config.toml
num_hidden_layers = 9
hidden_size = 384
num_attention_heads = 6
num_key_value_heads = 2
head_dim = 64
intermediate_size = 1024
vocab_size = 8192
hidden_act = "swiglu"
norm = "rmsnorm"
norm_place = "pre"
norm_eps = 1e-06
positions = "rope"
rope_theta = 10000.0
rope_fraction = 1.0
qk_norm = false
attn_scale = 0.125
bias = "qkv"
tie_word_embeddings = true
parallel_block = false
init = "normal"
init_std_qkv = 0.0163
init_std_o = 0.0
init_std_up = 0.0163
init_std_down = 0.0
optimizer = "muon_variant"
learning_rate = 0.00231
beta1 = 0.9
weight_decay = 0.066
lr_head = 0.00555
max_grad_norm = 0.5
warmup_steps = 200
schedule = "wsd"
decay_fraction = 0.777
decay_shape = "sqrt"
final_lr_fraction = 0.0
batch_tokens = 65536
max_seq_len = 2048
doc_mask = false
train_tokens = 425700000
max_steps = 6496
dataset = "wikipedia_en"
MLP neurons of a small language model. Each row is named by its layer, matrix (gate and up: input weights; down: output weights) and neuron, and shows model dimensions 64-191. Each number is 500 + 40 x the weight over its row's rms, rounded and kept within 0 to 999. Numbers have three digits each. A neuron's up and down rows have the sign that makes its largest values positive.
After each neuron's rows, "fires after" lists the tokens most often just before its 100 highest values on Wikipedia text that the model never trained on.

L3.gate991:537490470523496468491530456473551537481441548498612476515469498556446501443481554523524460527556528526548517489501529535555480496480418494461455404481523488573559464502495432484472491544552486499471555391529588529441457484486474513481481544535514510598522537488482513524475484469519487532466452521503524492530510462366496536457519445500605465468522507482567531518573499538525498538450
L3.up991:504507442550500610525523461513537471505525522527510501483561448480431560449503549497561455581567487518462572491497511509599484518517518454513464456526511553530504581553507511512442509494458457403514527517473515430506483447544526580495499482481547471464548429457517482448464472470439509461411463495524554496568529558437471493509602554492561540481547604506501525435503523501529461493507
L3.down991:452512552490516525451508486417492519518496519545447464457550504516518520490448481495570506557470470487511525502438500595576518469486414441451494493559562532525455478449550534493483525459444493528507480470505436500456542459506556483491558488525448453504549501488497525498502509567510438469567473512443468566489537511506533512556492473412538552540499478508523477529519531491531483450392
fires after: " ", " |", "mo", "s", " O"

L4.gate177:486552443447523445521534507449491500440514562524520467497488492510479485501478468517518555545416497437449486584479492441524527474542523503491478510453452467613548473473479485527536426561520536514463550576545467503562546535509472553482509508511522479457475480471510466471565566485519531422446494585523422497498488489435507456476515542489517509442566486449541478460534532442442484533469
L4.up177:519475553567491490559495535489441509414503503543548507516560525541502496515489447459465498540555506557548455486458481474562432469536521456452456541461464489487530481497502403508548491454549445479528508525583517582531495507491533513548536452455463479472512448490513466472479566502502543515498548509491440507542526521504534525531549482481478460526470507562547508494508513502490496574517
L4.down177:510425491559561504506572557454517529456501475463598507517559429545473512521465444449467522531504526532508517502559463506481522475402475462541497520461493587489575462559469479429522551565583534517470463525553444546446430559520518506527476443545505450540470433533467444589469438524557491541536511518444474520532533503512523487511487447499571450538539516501565442483521435561587503499527
fires after: " it", " It", " was", " is"

L4.gate385:474533492453496486526545452513463524453482447529537483454466486468473504516477503473561499488517514433519470528484484546413497468548546503475582519493475444466455530506461528527436522534510506491535474443492498537544469519487489521460481522538493488482495520478417423478497482491480495506483532463463467521477498534560493530558476468436531449514487467509490475505461431493441584511498
L4.up385:554475533540564550582483445592510539523484449506517484475500541477477489462552484402475489390467459453525529504500530551525475468569510476465520438454464488499415448487514526482568463520502527491576532520505553467597489583539465459514495493449472439474498610460476403521533501484536528481540445424553464537508514463569463515541482514489519432521490520495539532503525513541525494501492
L4.down385:544508415489482453492499494536404466470480493586491551523507472534529523474461524484516545482505537492481565478434417492491519520506536482492501464488449453507480510529475462485486482550495407480437462576471525470443447469499615542499529467503548496474520519502608464458587487555477503518546472503550522478550530462547522521512485518549540532445504521563457547561507462493546456553500
fires after: " "

L4.gate822:447516559507486509495581512490482505511512494528502549492441519433503514527424518501502490555458498538451552459465468433518541500488536483486541521494439409443540431515443531501526562493430498512485486490499535502456503498498463473522419479537417540479529484586513476502548509474415502528454435562541550530520456495546451461516509533537486534494538527435521489538480545490499573452554
L4.up822:436525489487493499511520491497514475541477544463524537568492493496532471525469531519480468505449439514423464519496527469451519523472587461515401542482449524580472512584491527544539574463504538489534491538499466474527473458473455478476522488593496465487558507539467594383507518487540468568501523463586525445526495450554540501520507493501446570429509461468494529490476458509500602503455
L4.down822:444551486482512445449550519464541425475503471516486500534557505543523476479489500449457504538505480518568499544488534486506494562523569524526479501466546558554533414521519507473429497426480455518549499455549529540498502444558534529472494496494456523539499517460557579454561516570483492569520494475510488512505573514455523523481533468488461489438495492557495569408480467518499578389566
fires after: " ", " an", " un", ".", " (", "-"

L3.gate415:504550543491518486523458552518515494481456425486530494558562556474465476557509489543486540489569537542475582494482502523586471443548505516546425527514469535485517439538575512454500481544554437551467518479479506516539517516511538494508516467549473476458496594503442475450436511488532547499464534498504531556519498551544559536516559391509436469524496464522495436462486485561529575534497
L3.up415:542506472425569503475524561514569484456511492525515521502602523518486475491516547505467539525491585457445439475495470523554509536485526508515434552464519482522564422496473474558540443449514492456428468458477529455510543498586473479532551491592406435463497487466567501498496548508520517551463507517471472503484422536494460501538550494463500507488443442459427555549507494523567525511561
L3.down415:515545542482502533472514527483420426478526564510460518568478499540474529469428514524541550521511461486487411536462515471473480491463519483516504470522482592506425512502499514432494406501503524488490455555531478517558522435510549467487533502435493497489540460537481513534488473558515514445547522524483546502489516575476503532522451446463453488515512466443460545546441534596414508560484
fires after: " |", "s", " "

L4.gate616:483505485574605555540441492549515461453526442463468461513498593438464498516497526516430517459588495533564500546553511425467491490482483528487446467531425474568511501474482510483529501483579548479491539509519453475525539494574443452516442494528623503481506432535554475488484434525523428603484534483543474484458545502464444473548523509510603506496488492566453471517521466525462449556462
L4.up616:544442474508513506470581570492535518469441452488507529426504491527522473547502573521430527510560459538501513487567528510490473466504473574519489457552490441510471573555480522394446558497465529561498549491525559533499492516485491463531517529532405493470441490519492526481477483544574460495469444466531488524438487500457497475475512502543478497537481550487510452475504535383519475520510
L4.down616:481498468461521560485588554471501566464488580573475453461538450493526453522562544542544488530542525419513534485506559480518456491508492546484553438479476486460500529525466551492484553433390511535443497527538498491514501555461462535594571460467506518536503501513488556469505518451610515483546553461450568519560469491533464501449506517502493505557449573471422514534492510499545461448510
fires after: " −", " +", " Mu", "ma", " Ma", "S"

L4.gate697:425468493527555490509561549511464486434562486507462497544508498457525540464458521479379557495479501515509436460535465461562545496547603531544387548460493462536542577586460545558592494490529560557450569516519557483460490483514555551519529466489497408455487463508520506449517475492502461490537489538511455460488485545496515500541590532502512509501505519504527505531536484488497479476624
L4.up697:437452532502520471517580546443508509418423475387459464488469497485512513457522567472502488477531475474473453503563449546522531473484448518499459537536479498482519554554483563558526506486517502524526539495548507453471464512477520522501448534489477438461489484553467512511408493499485454505453490474537577491504516550469586477486496525526542506471513536545449504517541507460532486536532
L4.down697:467576525529518498484584524479464583488559472438499488466470462449562482440558484536512544473407421543539458515535460546545559433437489508493498523494543571513502444568508497490523530455507440475463488525481479500531523478566508516543466514593481445608483514481399606496507546454502400507488501512522463501465446557516527538455506486547488450530476491491488420420490494503472525518464
fires after: " the", " The", "s", " long"

L4.gate419:518510485529477532493539482490529510517504464494544496480425442468491416488530505491516486500424471621531510444502532550549466478489540551456484450475458465508452480472520521514534482594500483564476510474508546507505552452462567492483509497365510468534474489420479465505483468492505578509480510458452551522500427455508534538468426443540514467577503453497524512566433503468461583522557
L4.up419:558498564481443448476516457471531469537487610482491498544468503476517494508519549493497484445515577571492478548519548509535499501486420471459521510549480517523420553501507473507418446540462523452473524506484500480505482472523518505464563498509505506492436437480525543504482492566511566551482480468439519489525422434523485488567532497510518494458435447496521479519493463472514618481509
L4.down419:496520467514490422492476532536473487551536503463454540496498432518484437541459429467490459539426440533553513536519480507514557539475560550472487459524518476468543542566550491471413475546534538466490484486489520514518549470567496399549590471496499531451448487465486574496569432531485495535478515474541533460537515515530544509509505446455451447552520470520429497523495513534519595579579
fires after: " (", ",", "ci", " "

L3.gate612:483519392455528454508508498561537451458533514492526514441527484482444522579480490451514482461562489503504505551505483566518584461511538520541538435524486540544540565566432531479505499411490594466472489474538514534443492417576507467464476533527525536466583474566547418460499484519513526504512438460502519533486421492476481512560540483546401477452489473449461495486420481469547446455585
L3.up612:534487474473523601482460457528498513546456490497480515454539574548473497483557490484509570547468518458591496546549489486515505471513547590511428480494451527551445487506507558518541521533542526469456464486430501470483422484496541496525512546459516468431446451449567490529505451471544524478539441417455579504512583561502550530446601497504551468484524498541443481461513492444520524434508
L3.down612:576510511444522482535464502553567507484488505498467551492527578489484474505488505536538482478450445477509548520514483510534527524520501529469454469470493526543542519450519431485576493506500437541485557533462524464515456563549520530453483530499475547526417512495515486531551460512501485512474441526471486541520466471553521541414490481562553453576478463426470454466568420553425630468488
fires after: " ", " (", "-"

L4.gate1003:548409574532545527541508491541500586521488488509534505549517505473540485502485471529496537491550503541486399526540485424530561592434479525595505496523462449480466451500536491506464503468461476432459424480446565528506564573565553576491480531560505502501446462523503507549434544408436556494497452505514485434510498566432499471482469548580486462508590495510550475495563520478456451491482
L4.up1003:500473448465464426559502506484513518518489500513458545458516499474537555516511493542554476498501524466486494590559415515463454440602494527522495473490531468474451478504486469459496503550458524481522440560525463462550594496467407434513460536419584459467544494462479423511464556458537552495580468444527497473544417520413528530534454533539455512482454565528527430536482515525440495493521
L4.down1003:549464530408513510527551510422440429473486456480459513527497520464459406500527519526432457516567475462423502607507519473525513507545517544475479480536457419467490597469462491435510524477456475449536408502483594500452523519431492514474538498530541486503523513542488482565506523487460519416491550405492494508502446546498497479534520465507431487518490464452507473435520481512488486502476
fires after: " con", " Re", " Vi", " de", " re", " so"

L3.gate815:484589468540505523532499477517480491491499455536430482485516495468532532517435502466523555474484522504520475604509424462474488470486600439581387482515409513516464474551453532486544558593499489542569499456449572533473454484445523479520522481498466528519461428471483425476473506480534462442440447439516485557461565476505469454463499505477537533492511478506509500542494512459518507499516
L3.up815:434489493484475455543509543464491492450539547519450465537500492530502533511452486566535513595470571497505626465506449481426485499585498481527462539522478517537532547484459472455448515451484489556481483506434501536496484540481501580565467596453498511526454434415471437511498473470498470534504499421526595507583525474543468487442527505503548494473530481503547468506467487447568473484521
L3.down815:483505606511494493424499524558577528502498510588504439553466525483467581505607462516506554416459512496484487539456443510491494524533519482480526391546505532495426516488521524552519462576517481534525515548503518561482447450541427525461470496534478457481571508446498448510493517482527541560532480487519455441401477534509576429412472505467515508487479503539561460469615505492541467455543
fires after: " ", "_{", "-", "\n"

L4.gate281:498434571484497601519565503498498500484528519476424504449464444467495504517431474432450556534441441526508488474505539564517563484548526543486494504479551520495481413502493539532485537472490498508461512483581560475542530509533520521510527611406525505542472446477530523473504511515437491516470441437524452541526506511587473510558495452452473550558527542510471529448436502513492486467510
L4.up281:580554511510550506483590496556514461422549590512499530541492501493489464542465481435467530424427529551479457519567536519459545402468473472496394485481448495508498463510451532511523551539573468524521478603524531468464518432489503497470551536506603522471516507511481471520516468472550565550501434479396471439442454528541519525558507432502501590535520536463433462409431482506481498490492
L4.down281:496534578508512505547440510504527499585508495523522507576446513573470489449461480520464453526498498511431489544481482509501547532510573512449569536492538498498472503554413461448488448512518422523487463510574460597460464521463498502496533586518495520516459518478496542537445475577428506496532463491522502573530585501450511556520461490450429576557565544459535433500462482468481458542492
fires after: " ", " was", ",", " were"

L4.gate272:503483514532507481536548557597562541468472506566490515503483522452436587521469476464469563498489499502369437528495528504519526531546442458460488495540446453452466514496440488550513493459523528504537528551510572501531425530393578447437473516495416504462487472405536509445484501478521545539564514479500488465443445483450550455423520533514467485448588524428452527465462472512486512498533
L4.up272:437487501436471516505494502469539461491487457563528467467426470538434511442488445442536569525433507439605607544505456543499391572559456429513499509521524538494459435492541479508512544483510591484482545554482527524495523477565504438516509499501556516447546522503587443482489503499417491531494583468520546527514531535526548511507493481464579542516520398451479473552445544494437504472576
L4.down272:539485590543492447585515504504462488543527371542517497443475479511443487515531458575439515535534455577487483457476552573462438523534539471491489511509470553573501519580446524466453537509481542426494463473570502525452451493476524488466510602554533481503558499527545395581539461510466508532437492508459525558493473439462478512593471489457403427480486522443470465507468540526531467513459
fires after: " re", "–", " most", " Re", " rest", " some"

L3.gate434:580491510508497407515448488486467484580458466464549460469603471475510562441490504489509505485518452564466497492461483528531500492544455476478487516466444533502464543551462523558518573509431470536514513462453479525493488454514515489523511576514479553564473472494516525496515463507517517488440557539521521465494532474433520504530549404510538520498534544483532535559446517530365465480481
L3.up434:478482528585485489550527555518473500492471502483494488492487486575511523515540495517467492499490522492510459475530495486490529556522496515494460451525498521442534535528524545480444480448559438514505556521465532491482462458461450575551462546507465505453626560548542499515455553473531457568436419435435431555553469462520488533496530459486459517496505583579482497506487533465513446507499
L3.down434:513519483542486558465485520483533500464505508524542534493435522501500498454504436540547487528457503517572523554487473491459494486497560467458497516541608481493497528566524517490472497512494439531513471469519371493481497496493478543529479537469510514499465517602517487524493465515504520544509460411494540487518478568484580514493488545489528523443529449514509429502530522537518435450594
fires after: " ", "P", " Y"

L4.gate256:483470604506507473484551452489442507457449479531520472524504465448526551564480455539599428527450456507446540504464563488538484576511482492513552505520527476523548493464518554479519399515441468531557536545487481458479502497546519441546463523475502580448507503559583417498510575466538532555471523517444424459583505477398479555483479515381478486564559515522452572506509553500473481558471
L4.up256:481468528454513455492534448490499570506445456487513447478520519525499462463481510505552458561486504508447495512503462524525536550583481482524518466491439558482491544526415497453511440475530492568524614494479491449505533462448468515551472522494553468490595486534512488412524505533464511537516415576525437532510449495446510501515552473514515521507471509479477412499543520520445501434509
L4.down256:539483611486507489441503543413542557498422515522475514521499477478511509519529516560532541551467447518487510475447512522534437527476480468500526510515435519518479523556461477523462538558492526478499465478475482475561467514491496524583501606506468436479524523560525503464513545513497512549497466470515435558517587504415424545540412467489532560563497538500519470495567492486500520474524
fires after: " "

L4.gate5:538552521504418453569531493445503458472562511443491481560474432516455537460494481532507493478589522559448434574485516530545450496526423492493421525546485482504512551572537453454489466479489520433517561510494517487472483465446438535468556536476524496482469535540518559567468477480414528458523457487440497481502450536470461518592539475558508543495536524481557578512523509434521455557497
L4.up5:482456502485531423483536541490428457597475472491483475488506505466581466507546488434457521382473554457449545488490468569500524455454473564524442492524418555379449492556463462535578473478494500493480536586405493454568506436476517483521482500484491480511518454508413522503563464473482571500486468476430450490503477484486605540511506482543503467474512484494562497538537518521476570523485
L4.down5:469384472499504472601542483505520505546576518548487543470509475493520491458510452516445560453452472506496481466520490475484506497433524596464549503517496503507535488516532465468531535460514543522439521502522472541519505500531568480501490530482533516475531517488483466413563478534474491435531553535547489551482521474513513437447499476532503425497507555488529520478494509461479511475457
fires after: " the", " The", "The", " a", " "

L4.gate342:496553452461568542543539458502503476467518442538542404471517460500452475487452565413461427448462484521475466556496494508510521436508473535445501501473493505501493444563490498515498534503468487494460440529504445531522529457461449458540523490578492577516510501502478463424494481553532502478535469444459474490505511495586517482486496438487516508510534490564435556485558498517467555499494
L4.up342:486465549496506495513457505559469494469429487497547523477475542544502516454529534497480471466531445513492501560520549428513548521469437532446485582481544484484550533480481519517499531453514526407456498486447541534547525497504485427499483564484456529514466523415538512493513454504547525443495555477571456566520501510570511491483417500513511515496496513474459496505468523503468533487510
L4.down342:518430503557461542532494524459499471531458444524494556539478486456514509571533441518584497571523542478508558389547480504511501539485453529536516499530519515563499406498453518446554498512483538538510470537553496492521519423519613524494530550526564437512489547514473526524541534500508493479493449458488426462429436444550474539539520495525520454487533423481475505502496515537430480538426
fires after: " |", "---|---|---|---|", "|---|---|---|", " "

L3.gate314:505565457496502555520486569511487493546469563564520472538510502498552575498537537592446534531529524581521510527575566503493460444489483507451563470497470523495540502565531502514435552542513555501483522453471444503489495524570499516521530511466437480466498486544453518466544630561522507568478475434457595545565575434479473536559568534495530511467536450561519577563510546442452444570443
L3.up314:492510489503589468436496534520449464498447481545508486463489486489481503470520482473506439505465505483561524492569570548520433508494480508491468551566530524514517522496449477401506451536462422522535549503543519463509492462538557522494483505451413478532529479541551513469512543530425593521504495528475558580552542449453458522520553462518553519556568486476489479505467506511527449493516
L3.down314:500551505511524404521421456455484494548554483546484590470556482523445517555492493533533484473526464557539499529397587449449463497492401459477496487540482462401443502543521388506493534513504551489488500506569445500497483447513555539567504474562449473496460503559494439500478475449525524495511492511465525490490460472532556459503457516521463431515506550472453512464490539538465492483500
fires after: " |", " ", " pro", "pen", "cy"

L4.gate989:513521483518501502546596499579474504512524530491471483543493457521499425471511504504530486535426484517455568550444463493492549518531456607414537488493398509528441500551431541549581523538513519455490485497551509467558548525530512498461557446537536493430512498502488489482470479549442508549465559466498426516510580435485519476522538512546523479539443473530538500510430530540457518463467
L4.up989:516476566468486522454562502481485478507536453505497515434462410552429529463471509433455437492536522540462534552424507538469494473469602544498493487461530514479474515507528530445510503482461582507469434530509524516477490505503550492488518482598503533537540525516511583511510441577537592514559474449436489626521443504521456504525534495508555540453502553544478592579494515591445557522510
L4.down989:449542519493538465466507505576464453490492578548447530488492406454487490474527501505529468473531556509501517579503505506513587418521471568435525466524446437369458551521460549473567516568475491528444501542523515523555459536599554465501549465543452511568520560536546537505531459541507458449523469473561494525457554512525534483477569531486527524447525529488452514596515465578440488485534
fires after: ",", ".", " mm", " ("

L4.gate948:543476469513606452500496545495541510567475441503513518490473462442486463486502505488553450474497415553517520471497510498456451517549446520397535472514431435503496521498450485471530579574489527502556517505441502560449485481555560475500451479527530529501539540461462491506542554526472541535426548507499524538575503460563475539427552471523502472527478481550612474487489521527464535462483
L4.up948:450564556472542464508483568540471497491520507553534560454534479401388534435489458427450534435516474513577485518481472498493470447490449483479481518461581473460498537589460495484498534525483522436444501470433635571441522498524521517521499531499521463506486506471526508464593560521459558504484482425513455561550479505504508566593491468547468458513565550529461504478491551452546492465444
L4.down948:503452437499507593513451516535585543515510402463538560522433480432538537488464522513468553417493442473495567437467444514540516535454532465513490480494540486506467392391456547478474453446521523458548497528471565435525493485513562485476525538498509517547519507455479473467603476454535536549485522504576418484541494462512453462541493475542513425486411516521523468476493452450534460538411
fires after: " ", " Per"

L3.gate802:563568457521502485478466473537558559521528544466447505560514523523426548489488545510470474479488438465494445491503406508511540507524472453535524542551414513518521515509498482441549512521495489485447508435412452494422485482453539441483472527440514509421488495530536538439473506559541575497525488537493429498525467499471430481473480490527525499530565429429524511533430471477471468436587
L3.up802:494569479486518513465426493436542582492456506450489534526504467490425438520477454488484546469468420470519487433475431488505490501517524467527530541547477522507528516556564475488524524510497500463563580469528469483482498472490455542483495559483570579379459470540580533537461497550474577496487543486502433457505472472498504451559526457466553449508455477486445428485501488513479431502488
L3.down802:520502482434524517492492482474619523424548479521482508515454541475478495528440517488492456453561534444489555473425482523441512458523472464565548497482544574451460405511479464434414439469553403541571527489517455461469568503513457586519479513530535514508464542456556487534519473511471386512533515476498509483566428499493435521450443473524463511531489472474544488524482529423542510413547
fires after: " ", " ("

L3.gate144:501559526461444528463483459472519537498523530501533474453508488523537601504507595479590403454589533438489503484482583441488459434533532495487519479511556489542566419544591514431505521529409552459477425440546510504503445494519492485504530501456407528493518535561503567456483508454515496503514545485483506497462551493507474522543492478431460489465531478512502420538497523483473487498432
L3.up144:524534466524429563551461473491515547513519532540546474479484546444494483564485495496559451537503502482414548488477526470536550525580520504586510452536549435570464470488560454494549431493430534551506439416467445470448472509507524506545425556536525453526474507535548561487468499455493509518455528471494524457456514488523465500427460437469490467460530505488517494476504483554468472488523
L3.down144:566467480501464477538483457435504535460532508505461482502492493547583523529473528477548466551526487439487500409517469428479441554482416480519490473478560482550514451517510474477581536486494443545516497494507518517480492479543519484458432506513555520447492496572544480462559483510497548452421510499431442459516549486578513485543496584424516434546536469491515476509512498565518452521494
fires after: "\n", "=="

L4.gate474:447488523482500433528534441471529505493474496472528420541484481483435472539516429477454501511461485563416538449558503502571551450529537557403407490459529514501515445593491385444577542455580562542505491484568500526562480458409537469458523450518476489453513427547465513560548498479507551569485483541466460498471523432508529510540491446536484483517497477471489451479416547519495508555485
L4.up474:543484515526490485546481518452490490499479475525505495463520466556523469519538566515487543526538483543407556445476495493456500558566562507509496513480548476537477491537512497523528530491502471468592555471569485540466482472529484483510459457461487571499481463515490495503554487463505436539476490485509505525472545537452525507504511527495472496584493577558546497439489587495445424491520
L4.down474:423566529502522496475530506483489496492450569566436476487508523539425539471495463461482460586522478542500544545503509529544503510488456463510595519530488487506553575482523444494474550514551508452499456493495456476550573520512493545487441522441540511456479548534517454468503544510458472500471483512518460437464531514474576523557508514551552532505490488503497482395509484529482508485504
fires after: " and", " the", " an", " or", " ("

L3.gate200:521480474515465509436505480503529463487455560493558513493550560436533537455503526498542539491539488441500531522442430496550483426492495518512571448472471427539468530513476552514526496458495466492518440547516499515462567458499464468463451496517490484453529446572528468515491609541397517565485500496569470500532488516466479463520480523492464503471495496517470515501509497439477518515506
L3.up200:511434524490478467423495461532544536510519552569539484557450525462516489546437501441549506481493520536514487467466462516444529487503520563542487523524510521502538500498466537551493523470480503452583503530531453496501490460547521531504467487452455439498524492481543533504488535486513514477519430394460572525452560487468505539513518520521486528453572491482506556462428465491558445477501
L3.down200:475503473589516583485457511548468543532510519460462485496538475510515495504448461484462520508498493490526429563391510399498572541487467409485427527436525497603485526556478511496539592498458442483436470470434573479547443499477512504517484517492486522522510575452491535515487479412552520487477475479511530457542534395505460505460494489473495493458401543481517484500497539544435426478469
fires after: " ", " (", " Hy", "H"

L4.gate632:565547510541501456450550504567479505453523518517510506455498548499407413493519547451512418526477491540514540489462478477572447576508491535547414569472449452425486513566448543444472487567499497521488525525467495540417491544537435463501471504524493482557584515481576439496500465506473573468477473493529492521492509524523455477486464516501489403541475423525526403525467527427465555445548
L4.up632:540436564510457489484600469472475491573559505421496540520568494407545450494505515523592466509458507548535476536507433587536439511464527537500538459452505458442535438584500569462457510524531516453488526597497525475455514510457475510523508504542522463497520502450468538579515500529462472481453475460536479541559509428532518511517475489505539457464521469518495536579501540461506499464532
L4.down632:517487438464560505512540503431494529465499476518496491478558482455450510492471484489499492515473459498497552467408437462550533548510495490518490477535432479487550510501454567476479569557482527580532458500490488551451566555498506471537509534551406502488530544445539518547500466502439526489440469513546510446548567474606463441441479457501479450508472514503522501569512543443454454500536
fires after: " ", "n"

L4.gate287:478485532525435485481523475505536568477532510472583484538534510459512471509452526493515502516583516548594509579557549498533520448545551470470497570455487519474449494486476541550503497503478474509504506499462461505398490472520456567472474506509463498541552526417540462469531510507502412534472532535558452517492488509505578525432489512510467475514538430514445501477561457460576518499560
L4.up287:547435513448499497461572463511528517484491531571462476501504496506470534513493492525529483529581543483534468488498602543578401514503520437490495540493562492529542507481490475509433524475496441473516481488515461554491411531510447534522532460560493501564554481442549550468628543507463471582529572492515551484427459435527469572538519439560500451537546517484476488424529515477515521553491
L4.down287:463565546463514456492489482509485454506506516512518523575497479549526467537490484440538507492472536457470536482559498525464414519516508480495538530473540539508498496486523454539557511532480506441545550448392534454499505425563530482440495496521542482451473522524470510442487490583477492570492523444465513513526502611534489600426459438534533499539502512550486546523486537498432504503512
fires after: " |", "–", " was", " were", " a", " his"

L4.gate810:432440450518450422445556516491442557518434546506443506510488495572471537473445521511446551546462512521416529483513571464426507428507491449542552554493542501564564489536504516529501506553563497432458573459535539519487447550483483537540496495474518497459507483460502543499485498429534431560513482523568492476494449535483483527588508502536436494469526532510508450486580503492566422461500
L4.up810:552526510515490504513553448533464442521541403456516511516518562485453547457493525424490488525503544495585442458510559486480502489508488492507505482461438526559542528506460495584557468465429472478505505552555473453470500476413521488465512486470454510483486474467487445486462452485469519528460530441544437465543425541539505423469454447521505454503445509475547520518525555482447535576486
L4.down810:475477565576562538522547515486542476577527490488484501569521476475430480430543469460485491486532481538491460560487550554575493520536525462583451513464463508522579505536496508504484508500550517451445515514530459481445514459509495484522504537476507433469460508531544547506454477495533470466568485530448465523572599443471443521504515523546550497536442523492528534506501442533451487520486
fires after: " was", " is", " are", " were"

L3.gate88:456511522530559470555517421454565592564484519472591549511500512511454531586458529556507482504492447462483457508461502489504492560468514478513538524488402540474421543503459534448480487562479527554492493506577458489483469447565551457553499512520472498503487484549572484469423474532461507525433522511473544451526497420480497602450538508485543506481493477469509564514470469515531483456476
L3.up88:522495470494440566497513432506467529517528551468522421472494559550411519538529499508495540570488499574551506496504500459533527530595582495525492496410496557522421495480514509550532440505512537490500533511499459530537490462454550537486407452470475542461519511473544480504521464367541503413558495495494462504483559402550444439461524500473526551480515469460486489498452503493580444468481
L3.down88:550577490527553540523533468584543509552509547569483480561528525528491462537598437526432451490539488441549452510523533556543522559504474548483520505567460466410495479417478474463444454530490436577471516489537506492442522426558450448449425498524502452438483499533597576553486455441451550549459478501472502487508529505473515525495426518543540512530517491538445514490480564487497440423496
fires after: "\n", " \"", " ("

L3.gate590:528533584467514477454496447536467484568562497517497467482539512529415546476526577410558450548476495546459486486507485486509558486465455439574483453530439440433465520533505524402533506458444488536512481532532491469454464519446569537441527437504526565539501469533552494484418550533511477539516500533580484436504506502436518465414458504532484562479593507569432532484479493526534540465529
L3.up590:454515524514477457514463577503485548519459475479470550463549463527515518545593511451512432558515503488522492428476503449579481510464464502487474502503448511411479535548501575466465480480483451528506461460536457474434533515465498472494524481451432507526472560516573476454419483489505462487444472491576446454560542522460458516468487509558513495538540516565471503518509541620542512485500
L3.down590:507552497564468466483503509536564498571460524417481484479507510469498471465481528540538515532509460447578577518471520591462451578519471498559548477467581529520513555548508542563515493512538457551435459465500487465523496464505424379520487516504502510508494536537492465502520540463507484514510455529518512452558457538515467510580526545473520532530499531423470532477537557459532502508526
fires after: " ", "-", " ("

L3.gate219:492527448532509477530462446484535542555555456517507492527548461472481578499459494494537438513540527466473503538512489526531519505463518501496452449495456394466436599480424506563462541465474528509458525547524441533412453470513461552500556526449474475567470501500521455482476540508500433507474477456521531471485461512587440542530469564525530498585463459502505457436493475429447510536441
L3.up219:486528503505539431531589464580561552456483491456431465538522427530490558487463526483551494485494556473477450542469443469512478509450415537548475496472401426464441512436552459520491495559473531489514586467467466521502502459482548493392552494439480423478418487445504471535549522546524535440511520504436486481402449527542481517525487508565456521613502488469506536414451491521437498534506
L3.down219:449516486499511534524490567488521518421496498556471477477501443544523460487493514496460458478467473452526535543549480567508463458472481550545530541500505505505431481499506506487489500484509495467478554461529548524471593514502495470560473489531490538502443444490507444496524497456492478514552552539552512433537494501445548530530459552520484445534523532523513517486480537533583487456527
fires after: " ", " ("

L4.gate857:424530542502537508527479523424417532426466517467469499445454457520476457458427486464575486558496469583514486488537535402508475509518451540467449521472513477511555491563519486521488510467437594483517503476513555508472490476498497583542482471547559478425602463553546554518492527524419470563472475485477556439469483450419525535524522528512469524474517589513537528532596526495537468568464
L4.up857:495513531437482476520506530477520472491493535560460488439518520446487535446508524509483508472514466502474424517534476522497457494498487437536483492435438567536504530566460545537566495471409556550539516542498501470542506475439448513487493546455446451525521532520492543440481548493497543452419536525449500418548414517496517484452523392461533437445500560482510509557542480467502494613587
L4.down857:535493587454529522502528477509524481509509468473512493490525537479557439502457529497515609482440516491549437517537469592476458508488453454573387477461534510449485421501496573505536541489522479477512529555501544489493505542400544363519470502499512483552433527435436545570552505511554535467462457539498494507490490506506601566439575488525486503460449496477489527488477475477497443546523
fires after: " the", " The", " Gla", "s"

L4.gate1023:478537550496505450578538490521484516507507431456548459514532511506479478446524437474536478548507480439426550524565510562501526453515609522471479586513530457431457491490533522491535500458536561464510485476546559530573516479451468480489556459549451504442527528478563591469528519487556526470585527536518473488508487454504509545546494521521591548537512524439517454506534454472459431467482
L4.up1023:473477550456507480482503463497496496435487488499502493502470481508506468501473527518532526483550513449484582495460524441541489575541550464553531521551399464544400424520447491466443480436516537479542496560487535531466522528483454518526510505453505491493497571553549464500480478434550461444562478524432562589483466436487437484469490493531530489581479598516473506504466461457472500544528
L4.down1023:420454446509517373513480553500483469484494575524498559495474469532514547534464612509507491540484542484570569461518464517480556489468587474504551557514440525554487467549540502486536457506465461500412530549467510469476484465528497450551490562545453480571462467445496493544452461577505540506517431496524533531582472457471481454511508574547505504445523573563497519507578536468513427475437
fires after: " a", " A", "A", " an", " the"